MLP neurons of a small language model. Each row is named by its layer, matrix (up: input weights) and neuron, and shows model dimensions 16-143. Each number is 500 + 50 x the weight over its row's rms, rounded and kept within 0 to 999. Numbers have three digits each.
Before each neuron's rows, "fires after" lists the tokens most often just before its 100 highest values on Wikipedia text that the model never trained on.

fires after: ".", "T", " T", " E", "F"
L5.up138:461513518543460444511499507472502566553575473428452435436555502551494488577489534485559452543535591390443438470479487466440497456552520487515523454509522482534495550425450462482529440583507472447547391557439509512487473406510494459483501548572519420574483492513519618512455515398546455369472520470419515474488513478584626580537506477569553530599489482497497495507540483448391577576434

fires after: "ci", ".", " of", "pe", "n", " sub"
L4.up25:556534535604436567541487535525503575469532504528476573572470466546492467558455497508542460513493519576442524427485394500520384508475538483641496506441636522410515441449440595449509482557513469446504516511559461530471494482469433484445514461566462447458547539505411442482562553413496463460602534454495473408504488516464513398520518583479521561549505568465454561455444466456495518569527

fires after: "-", " |", ".", " ", "w", "s"
L6.up130:596511508522528549432534512633510457533517530527573431447534449556522416443492571523558450472477482490440461564425447491478530503553569520429408558519547545448610517552503565418457474520479474433544407464488477544434540552523489479555590437497433532498548605471517502480462526422478401445483581518436574551477476507461565471496473516563425466504426509478422495478529411496471497615526

fires after: "\n", "."
L4.up32:530496523508490542470469631462502551513514471457494503513403452442540534481486487495534460478466448457499542459487369500503500572504566484482544593488492471515438486476547468456516424452612484512532456595497527571556573434431602458453536514525512549533508535461504557436501573494571463486433618552587546532528377482440500453518448412447503478474422534470353472498566443381466526549447

fires after: " C", " F", "re", " Re", "up"
L6.up558:479481518579526597490545485545507411497543540498606475505544577549527533496538607504462490527517512502518459474441509370480541559558497544587537520447586561493481443510522481489438474564486511473402449488396520491454606478481487472533569471512493512488574383473551458527486496518425447412481466545535430466515407479548541442435476504424603642490468505499445462608426429518456515543556

fires after: "e", " in", "y", " late", "-"
L6.up164:551495540507440407491492412485378546477577494491451449503513505481412512470554560498536518553453506472429536529519529439467510549498446554551421547518448551414474512632559519503554565498507478373479418532582508517451527529480457513440515461466546404523513477421547503529462480418589510509466522452505463481519432579606519445514545581440483525586485572481426543517495474422454533570476

fires after: "-", "y", " Jo", " In", "ed", "w"
L5.up544:509493577421496538529525563471505458509531572487550500580479447553509402501516465458537504500551418502453513510501469531459493555417461546536473550464484514533503624564471476514424479508531523434583505481433479510379575520523545461511517514589487482513526440488546477396466570530404478413487571588446608533403481534409483455468635484487490517452480545442438510409669437488497496523501

fires after: "mo", "th", "o", " the", " ma", "io"
L6.up575:503511522500470583440484563412485430545499448528525482508538452661474463476501511563527405566472459467486424445500547460493428436508504481540446496496519516468428532565419498437623566484605461343435566502589469636445512610432479478462500523529540493469483488606468548476517541514497524452497484481533489571504475533507515476612514525471468446500474492495503387587505474395506496535565

fires after: "\n", "-", "ly"
L5.up111:473495547502438564430447594598584478521478448540548444545544459504514420437493599429475382536512504550481479474431501534484559511530526483500462538561540520550447564543472546430492441439502494483471459517503437584443507491530534474462593519507466433508471567572477439409523523461488432504436598387487475620485461577450561452458508520467514510507449510463459568472587472514531506538472

fires after: "t", "l", "ot", "tion", "d", "c"
L5.up610:440477489534561447555510419548538465459494517549500455569427481527477455465620525542458423523561552551453419505563563506528545485555610485571561579442516513469420526531430444444474505485614563396438587513556524512446560486517490507510547402640471467512549510489515519451482520517451440407559508492468544488505496522514522516517496523500561641473482459424417450507406406536446514569492

fires after: " B", " me", "k", " Me", " D", "d"
L6.up508:571529567549539556474471477429432458494499603506555485520504497486428478461398519557496469600524514488466504514544568471493499480551407445518438545565503422346412503512495603438518593429575537410474502515639466493541462471401424471440527551490523511559480502567458500427456487543544429429579625512467486469544500564532590545483461469464548502443494554450460455592468480518513542491488

fires after: "li", " Li", " de", " ", " In"
L6.up426:493488512503431460494426551467564450463539564577555527402454504594433501476552547468535459483478492475477457447518505526459457406440528515546468539429536526424484473487475504408536579407578445468481350497523520616498592496438512481399519592512607439485521506439445491494485580430557565507594556536553556496478465561545471534530485489490509553507503581475469570488457460459465516471610

fires after: " work", "ri", " was", " also", " who", " he"
L6.up8:493438552465554557569491500521507456556520466537545451562414527505608512552444455582487477538532445441442552559511414512536482457521444521545456504534524407572493460539538499501489497424516546520479501670469487486480630466417532450511540368548593539437463477419510534560549531432470503449502541485518449495637522527453445470483519492525635471511494479410474471423469502466485545563485

fires after: " ", " 1", " 4", " 10", " 15"
L5.up36:505477510516446514515448508447457496603524510454553428483498471539532531493501473433624446573507453568498519547510534442524534475492472463577528477513512503531467549466517574440493534529565619460381450562450474565498561475503585467469569429438554464464481518446522511520507481502434477460398459413535491448534447494589546429618496410545519537428564558421467487491367416461474551518506

fires after: " ", "\n", "-", " \""
L6.up500:499501530562481556506416513467558453466588481517557529512488505485468557577570479517571443541460433373450538475451489372494436398425496499473444459549508423458502497388510567497509453499457620529446497517519508676478483546521485496488536512488532586514532542481443459445535556502456487451520542486574492534528494551558443478511495605454502511446526548506452529451451487469484617555471

fires after: " ", "."
L4.up100:500526535527448503544524435539476550512569486517530539555454473535580496559441565518443367473482487523475512534498412460424481490495468482480516449474551559490458531435473557431519449558499498522470483451495407538420522443544510466511533514477503488565515465489447524472578546404575410475482577428460526576564500571422583541482402408413536453556574505494415418414489510544496561513535

fires after: " |", " ", "\n", " 1", "w", "s"
L6.up419:557517559549446490487561510561552422483487463478410533554477355451357472437586556571576447563518520495487501499396491491514463494559445535490434566563598527563446498446479555477500479466515548492432537513434529577410444475489492502563503446465583498478490539529524468519435512423527468584490516620530485505493400504528545528558518505464574538593421513419519445542587382408435523470523

fires after: " a", "-", " 1", " 2", " 4", "00"
L5.up365:545549514520495448488470495510574514548494461461466392417500510607509538521562523458486500560484472527486496458494496519459500448567535406574405521463496518537504479577360492515492468508514469373431468527494494534426566466486476409485491543457539448566536491481578526493554445439562443507393478521485538450577456531366482503592488542557487462432573587437495449498549483519473570493621

fires after: " ", "s", " career", "Career"
L5.up571:551493542452496615418477517550606505578464446492536466601550541510461526538519621492450512557522531520465535532554461484428496401560441504468465574502511406424495489390402498454486450434587477532449476607537507492462578521399523516450538570520549532486468491471567533441522505505535511456400524504441454465495411498514475509509500418442535536565488530381388505445606458483483505454499

fires after: "re", "fe", "n", "e", " me"
L6.up608:493471548510453451513500488586420549511468511556453432526493494512502458544571517470486470440501541539489419437503447521469438484457403559559438565549573479375470450456513486374544598490468565560552522536570511476430509359478536550460576590480476527530483445504578487506467588463606452450528484523460598495514395500447535431464501560498515468579539513465480552581493444512439496532511

fires after: ",", " Al"
L4.up224:423445541450494474520501522418485510511516540456557460494503498493521475534525472515444489485546494493454526498496476452490539512572482623513551581451495454409475479552541552551500397464438556528567490549488531534504556489547489523545589575493455494531479570469597553471580491484510534476434463531547593513561462497506534522508566596475524495555409473426441470539468403310483523516467

fires after: "te", " Te", "o", "---|---|---|---|", " mi", "ha"
L4.up142:460460518566504489492412557519494487519554472440500391610537497530487547494443537612491496566572530409440520562588503414434492493566508450547410527508510517499475451614491500413485548575497454504537410524573488516398446490445515476534533564503540525481523526543407536455564493520492465384529549557512584462573450462547678488456551490487546549488438517459468463505522507428473512534569

fires after: "ta", "mo", "a", "ly", "ce", "la"
L6.up432:486499552494429533581431581522491518570382402588489503557429551584532533465397606487376432505458460486415508501578526441427423459520594477499486542514587501485468512540560637458591555492485441432446572487564478512483551485465527474426479524511495466423516491506490444469569485531523553483484543562427529551513505451470527545543521622510467480568455498411486396479492463415497540518525

fires after: " G", "hy", " E", "ne", "y", " he"
L6.up441:525541551524495518562437478520428527566498570642509532514489532513422453621467549500430535504577497505503422520555492532469478460510475535489467448549512569392465566459457561394410438492498502467471547492506546619506515532413482489451517540502495457518502428500492412483453499526531494546435457455439538566504412577465471550476542527564449481532576534485415554492478438525410624520505

fires after: "le", " se", " Li", "st", "re", " Le"
L6.up20:489438535564467522537541571536449454539465391510527460447428483563433546515522538404439516445432524444422520463498505507488432544479468549446532544533586443465480417544444549365568576470632518433482441537501485652466550484524534519415539412513557465523526502555469525504430502525432431432548595419502505461544366481599529442497596551495542502526478452500519514490475482479533536516541

fires after: " ", " re", " de", "ter", "ad", "p"
L6.up141:508443571553414536468488447399461479570541591501524397495463405535466622609432475418414473435505448500473450456382476448499481481450515495578448547521523496453509537577419512508545427515448456475508600506533466564503508486443461515499514499523528453523608518573544617496424494414519515504438481496485483518480483536458535406561531478475474372447518457427441557528517535538497542531531

fires after: "d", "n", " D", "and", "ed", " W"
L6.up72:538531528602523623474539471530479525499394565527440431455535491479537505447482534490420487503446510506443543529424530441372487568413493561486432510476554449539444441506474545498495564439624574419580443512540524527448506542411442491483510441527537499542542474500567572381497508363464559456552581522464454429470517552510540428538486474458484582500495591521541454526535463493494499558534

fires after: " re", " continu", " di", " Di", "re", "gre"
L4.up346:566462531505483474452450447561466573548561436496543374556438540430500553506430518524514501366489435529475525488541532474498447530555516528514498605424549511535495391628523556482553564561465554508476400594484523538453528419591589487484518455449498579448557476511548491470476550438443456508465502425510550592584449553510544480422532571516548532565412508431485481585511492375494498491405

fires after: "-", "\n", "duc", "y"
L6.up584:533482563505457504424479555414454438501498536558537506489526490556438499460446477458545437560507459517469487451385426505474510514444516573483391599552492441540582553502539512427550538526462528500453468606476460632473492498436462453561554452441498501506431584402564481527498426441475480520514547565466503482489458429522572417498551491555517511589485519491433454439584493511502508528595

fires after: " the", " of", " an", " on"
L6.up314:424515532492467457448531517512438491528452459508504484519436421481530492490412479439491494573453621489460476522462485465466397506511464604497457608432581531551541523488424529521514543528466477479358483590528491490474472530417447419390505507451559482547523535458466506534451625426463580470567456572469476452466500552413578445517559520558507446555452514465470575572479444487485511539484

fires after: "l", "er", "re", "ri", "ic", " C"
L6.up33:510538516533483493554483429530510458497540551541519491467525496567544581528464548556410419547494505521462424424428522386470495584511501546461485631485548451503478423501546482481495496440584488504525530522498530495363598545504421478466503588534558454564568520565421459451509472497473533460567476510481556532531413602397487434524500466578527557612516478519480428538401443529430518446492

fires after: " Ma", " ma", "mo", " mo"
L5.up539:430484553476494447402465586403596346494483483534555493541520544567522425557517548539537414565615425478498532517488485522492446469514512502547376484525570471489473581471476535465531544434512458445495500501582499520475569393417460507464545501593499461519478513451448554486554550551579503527458518493490486393547484508475482478458490534527543594492472552463502466508469472458462492452618

fires after: " P", " p", " K", " G", "P", " po"
L4.up500:518513541605554556542555527539566432518530445467510444485525523559449448557497537545515440410517501491467440487482454500467367471474500541516457468539485478453449513483471604446504516541564508393468421528399493568474450449401464492448465462510531515552510595468504474501507574574488428495499534407608500515500483474493492496442623583471565470460570531477480452416497487471404617515525

fires after: " ", " Re", " re", " se"
L6.up367:426487518557468487569482424451482479631421529636544518481581459587408455568454574508435433467483497524472339447478469503500448495426439490603474500562530495452512431494501529389411503503561462442438450510457395539519518524489554559497549480472435478533541544473545538519574503492486532515532511493555500547522466519455545419543575492537522460436506474483479479538498541496412526512522

fires after: " Mi", " Ad", "d", "mb", " Ro", " Ju"
L5.up609:566400566422546440487531521503501508513543565486619504549493508522465514441545509457451521537497568496483541550430451495399515492509521505475541599559492535574501456685493469460505523421459463396496523523500461469486505484453519520449600459520515567525473404449614531525543475547404453406474526523549542515587421533502565456481543533473507566429464493475520536383485453487487525475560

fires after: "s", "st", "l", "li", "re"
L6.up273:477527541605503518444516441532486551526564505426448557546525501466444562472490469481509548441516581413481429471484572419524425485513508535618438530529528467485429491581434484524504472432565491493446453560482441574442666484478516442551497564483518395507592508512525551463506608496451559490554553463445458536519420584518529497506560385454483586446569463477475528484513493513533517573512

fires after: "\n", " an", "-", "er"
L6.up183:469507558487406490496517530482537521545469491455449465398474561489548500476581532496516529537530461449453442570541515485492480468470504551471399582572647415591519431423427493495455527484491602377399454532528525617558524454457539491530543482448480457530503469546537560414429499467481600490484513445476524570420495461504446438449536589573456560509558517469495485442479495419499511505509

fires after: "u", " Di", " ex", " Mi", "leg", "und"
L5.up190:502466530481508515423539496455555481575406525407549427494409460564523521453529619468604532575552631466490520433470423531522493567475490532513503536471534513508498477516504477383541505429507505422432453508498469481497540468577621482507518469495567510513540481428510465369464567395404473456480512416488553530502484530573551455518475413533521568499512527468527402541428484523506482426457

fires after: " as", " in", " As", "as", "s", " ex"
L5.up542:511515552446482449556464462461535547520503486443590489537474456476468497535489449483535539456458462572495470410505457474488441543438497608583407583556616459463495384550427470500542465447472596493457493562522538508519532505463516440485510581500465457565576546535563517417533584518586614503432428558480528516483506563407448528549440531485563550477407514469508441399505487468463489575523

fires after: " ", "k", "s", "ft", " b", " mi"
L5.up391:639496556453500583506463559392543549540527518444441432500539516511471528486603477521541486472569527511442520536451406463503510492452538472473445496524541515421488462534471522464460434456457530466527541467545450496446472481536494517551507511485571575489537597520523529495419534463438587465460471416527461433605480516394581508466503474508504497526538586449447394535625443556419513540449

fires after: " ", " the", " (", "-", " Ma", ","
L5.up237:525471535509416507443488569444593493560480518492455442437477521491502471501535532438465420472530556494561502434419431478485472496465539491607471513542512454480480534533563546404537521493455488405435459479492533469497527496476495494471498508404501547588492403441499536513569496483446615531480495515469479525482519589519578415525514564597465396558588551494510536549433485488504563495435

fires after: " E", " in", " Ma", " ", " In", "y"
L6.up14:498424559446411445576500551479545509548452535509507529485517494635448457506534531458430505445537444499486505566484479417461362495457433551476425492550523471422382535538474476450483461527496583466442492539512513482403573489516511457417506531520557439520504513414504532508595552510565540425489469479464496547476497493467568424600456535524473461458542536459468457448466447528450504500590

fires after: " on", " (", " On", "″", "On"
L5.up222:418506554479481419429549540548413552558451535412568475516475539574438466503477509384516542453474511531497491489470473464389436636447555466499526470384555528565494510562512434451487586498498468448385470528551481513423499503489586357532482488473557492556617460481454543523609595476532527535514579556535484537477482513450492450537450530488577585492558481443399515559570416500489526497559

fires after: " ", " the", " of", "\n"
L6.up548:544515525531420514468508582524445432511573514540517539493361505505519469547623570494562393538492464535427495532445525450406530502566508518512428510488549521466503512447454576496484455519568459493484480492429458539520514491472569582497503497454622507589489447493567472490439440466445583506468557452562577505506452483553479429597455492524490516539577630518400493477392440426481524540479

fires after: " ex", " Ex", "leg"
L4.up515:527460527493501483441490548481582604560475447441528512467482492505540471505503578519519457576513474575459464408448478487457477532445554551541533478511619537539450496590506511373448481498407530533443479498463485488471522540528527537519494548551554495567494424445546540346493624448480451396469470456499489392558480496462551468420479445473485522491484576471519475453543459506420541557584

fires after: " O", "re", " Re", " Po", "O", " Pla"
L6.up312:601486532561461507466400474425423471538462485502514475513497471492411433476497483443504444560547446589529427528463496500438506525544434485489542562612622562514469489479444533460505631527514426440510490558471467466443498456535474471459527476479512514520630482474499497498562487444536457485542505493425530485450522511413547482505601502527557640588488494362470403579577377444471535511554

fires after: " (", ".", " and", " \"", " an", " /"
L6.up180:556509508605519495516444531464496531530480544547565482378411403610509538598477529495490491501512471503480474445498435519499464493529585482524428504494517458466515492498425596502443442484557499539377461528536484591502502439465517468507565590561545546581546548508487532515479515380463411442447477454531525433432518573409518438491560446560515496524575519465452455601523478497460582558411

fires after: " was", " ", " were", " been"
L4.up473:430502541514505528515475496481478479597396495593454527538439458524464481481491536474477478521453438507465523427500488423453473584533624515540535554528525432545480463558564541474508454467538542505513556502494508541430573479579551518451538501486483492545587529381484476499561550372566558513489476513470576491425479504578517520487594447498483486451563471493509498416520460501480541508415

fires after: " We", " so", " we", " w", " b"
L6.up603:507510537448432581552524482441420467569412451558465475515485466528572510526450495542498377505566557433376522533543440468443481422465467533488471495402528456525459573538496542434570589529584534493532506518596456526457484563546511520444539529452489530491538562525488566417452504493561429527501507421397561357527499521477603509525519512464568444522534574491505469454512477495411497469549

fires after: " to", " not", "s", " would", "y"
L6.up382:544526544501598565502446380441523420541563470539517555390580439496504471445438464552425528504515491494524499553527524463498469500467477624531539418462564448472460507484462514341496590476561573521498496504472483561490502541451531477517528481464495502569502429514485607506563593480514524467505561488528443522560480588481506583479458476480582422497482471452425408555480488456459441531514

fires after: " a"
L6.up213:535418563531519524496455512522417515529473468607492484478547436484515481524462590546530479533489542469436524461568408510392461430524455490539498502434533390555469519554489618455532588521467506387443389483507486539498461434520518502522568511537585493548535552519438457463455516477543469454413506391490601513533460448540590453557510523579573540538482539469491441424495488419536549477416

fires after: " "
L4.up21:543535509478420563586443554435503372499490481463538469572545442603574568512489509547562520581576473447494516414492423439472454577486451439506496480459544510538501437399442512472523522509651466469512537529509493522397582481508474504546478521550512544567559539519471515408430545525484508490538486460368467535545510601497491471546547462425533417481521596457476469485444477492415546524569

fires after: ":", " ", "w", " w"
L5.up470:448495554433488483465519429497475437487592409482549466498503476469484460437477443435549466485453427562513487535410480476503483494509509460521427485576580549576519510493529442477462508516435528524563524504424472512398498505508448501464579415510490477507453652428671469481514526479496483493538570511512487432525464566484548513512576441554482511433418535438358459529606424536494507567530

fires after: " p", "C", " Pro"
L4.up455:469475542502519582514443521547505466454543512527483531521525614504514473476408531505528516458452533489484528456452482415497455530433516597529404480495529441468483545532488648478512473546501569460510579514466494499520468476397454429445521507544514572484515541403430513580456506470489482455478497417578479494573479548515477451455545420492498590458516484448389537448622462520454616587558

fires after: " su", " As", " Su", " as", " ca", "lu"
L4.up301:513460561485472436487439524473527506519513490556597507511459448510508378573515548425546498607382464433507481538445415511490503496512561552562498549532608478373471430530556509508453402505548523502522461500512450497516460495496576513449539514536487528559569523394558524459602612385438550444506447502529599492506464494429556542552520586557568450464487468473479439488471471496480528497491

fires after: "an", " Je", "vo", " Ja", " Ma", "mmer"
L6.up287:530459573470422499571567529482442444525526423530581492462440522623468493551498506588484529491440550450508513508527444490436471558524533505599372498477517455438514511502507489501492497364542462454485447495451421493460552447390593481485564454481481473528568447533459479502550469517464584482555502477473526493593404470522497417450619460501473516440564451505513525518490479381469501504630

fires after: "s", "c", "e", " dis", " be", " p"
L6.up344:511435549495482443467530438540443495580477528528491448529522548453536538556606565494431507463460476503479463525508549476422463575435421633510521482583521532466488540498449517463498545549548451409540415512409415532490534523447406470513584545400577451505479478513439520562506494476540523497463455452552551562476502490495552542447523553544594471469424616460461518405502508381372531493539

fires after: "\n", " ", "==", "-", " P", " S"
L5.up251:512367572522479442429542529572539425513495570498542559571482496426450482502583524548516444526490444509483480395367446503451401558479560453569475506548481402542459544493458446480532449542592443531606474488460498524385490509511493439495481495445512484466505544510510430376515523528594446482498570508450579495493380544498510481530545535510541447504517519519467496522570411551475574574503

fires after: "or", " for", " Al", " For", " All", " Har"
L4.up316:454507534485525499449415534444578468504556542500630520407545521583522537548543469474481445600494539482430483438474441478531476489508509477559531626501505466465482431484497468464394417468486546487422482581552636600468549487463539456531505599495430569504510524452557514464505502417515501472451541572475558513457531545436477454470555463452546548517491471480490397516508435508488534470536

fires after: "L", " L", "fin", " st", "r", "J"
L6.up412:445442535563395471499528485484434569504517524462556438423484512525429559529544485468536456429475548513472573532452439456470492516549478471564499621440520457440513530492455531507469524421523530499522474534469477493464453507518555383461527563436532563497498533503490542417422497503514462422537550489399522559468456518539604487533535471418563477486587653502468512583476524488505636526454

fires after: " F", " se", " tr", " Se", "M"
L4.up406:471450527538495586488464619488438442542467525576560487438390472549446490502529549431519484504447510543490443468511511532533470473455492522527374512385501442541483570519473626399556552491600531476423403585451508530504486485501581423496478408508474494596581470431475500531428510453498450546457512430436431431495435584503535440558474469536544518483524563472542417589476428557537525474527

fires after: "s", "un", "in", "ed", " for"
L6.up309:517444496516530479463440416442572519579571476533552494549498463522547505523532567441502517461537476416485507545450471487541426423531440528483430625565536539478488396537460468481452566414469481443454492634551540499487521521524499519492487442562485573568518478368542561417540513501458454495515537535414535517461498532503455542526534549493508535481496544438540457408520476404501474561528

fires after: "re", " la", " pre"
L6.up252:468528553577348528454494404596414578538426424464442486587460567435431512465462559492531499534480500559503466491469427519503508559489495566563545533529602482543495545523476531431500550558481573501492427527490481490517491476519559474468552470413488500473598478421528572457448514437413532476517561521438519485538438533568533419430556513527440515549516491433536527505605485500487526483490

fires after: "un", "hy", "in", "m", "em", "y"
L6.up182:548500548508473460499454477395510517541533509485578533506467519464499434530457597565518503556512509575489409538535536482456458451465411545526467552568536437390427502525512470494531459460560516447545509519617501543508500572467531520516517490547557435458557509528494459404547529499586530504520489576404434542637473541413533548535434523473403474476522638481484492453551510455417551545501

fires after: "\n", " ="
L5.up570:530490550501516569577482469589564481510504405494431443502469606523477567588503508473505465630540577507526499454516457427465537508428439507511528438492553477476486543513508508536583507422648493508429423541587507461484497416451519504438543550540520529554560561473494484449482509547552494469353514504531462548527487501426499479486446490444513590609495557457437537526501532437511568579463

fires after: " was", " re", "ation", " were", " F"
L5.up515:402562570599525597464494517423566495467510471584477454454522438587464527424497486442476563448519565474491520492523467483478568523490496440519490556413563465551472437498503463415545477473492526418459569484463569501429515505538491511442484464488509507521603539465504574558473516492488459422468532431435520479528470532507475447532604456491544501452567485434476589440463401521425513466531

fires after: " ", "y", " some", "le", " and"
L6.up460:587517530431379435516559540479389535553529598486463535479550524451476520542451558489536391622527499496435495484536491451471476522510524629619424569488520514477497538452470454441562456437547522517447481511596426477463569489482542415490557593466491526517542530542503482529556467457546421513517578494483597478442482546465543377585454497510516424465519535503416512513522493415485606537489

fires after: " ", "il", " the", "-", " high", " c"
L5.up377:473470510544578524471539548506503563542496602559472491350500496573496528471631458530513427535575547443443458424415512423482527438554466528522481577472492508458482391467417489514468484472500484441472483609585496586498451570494513530497486471561546525532410483459493549494452522543479489453485480573466599508441478512573499456371493419482452464451497542453443479602574484532463543584447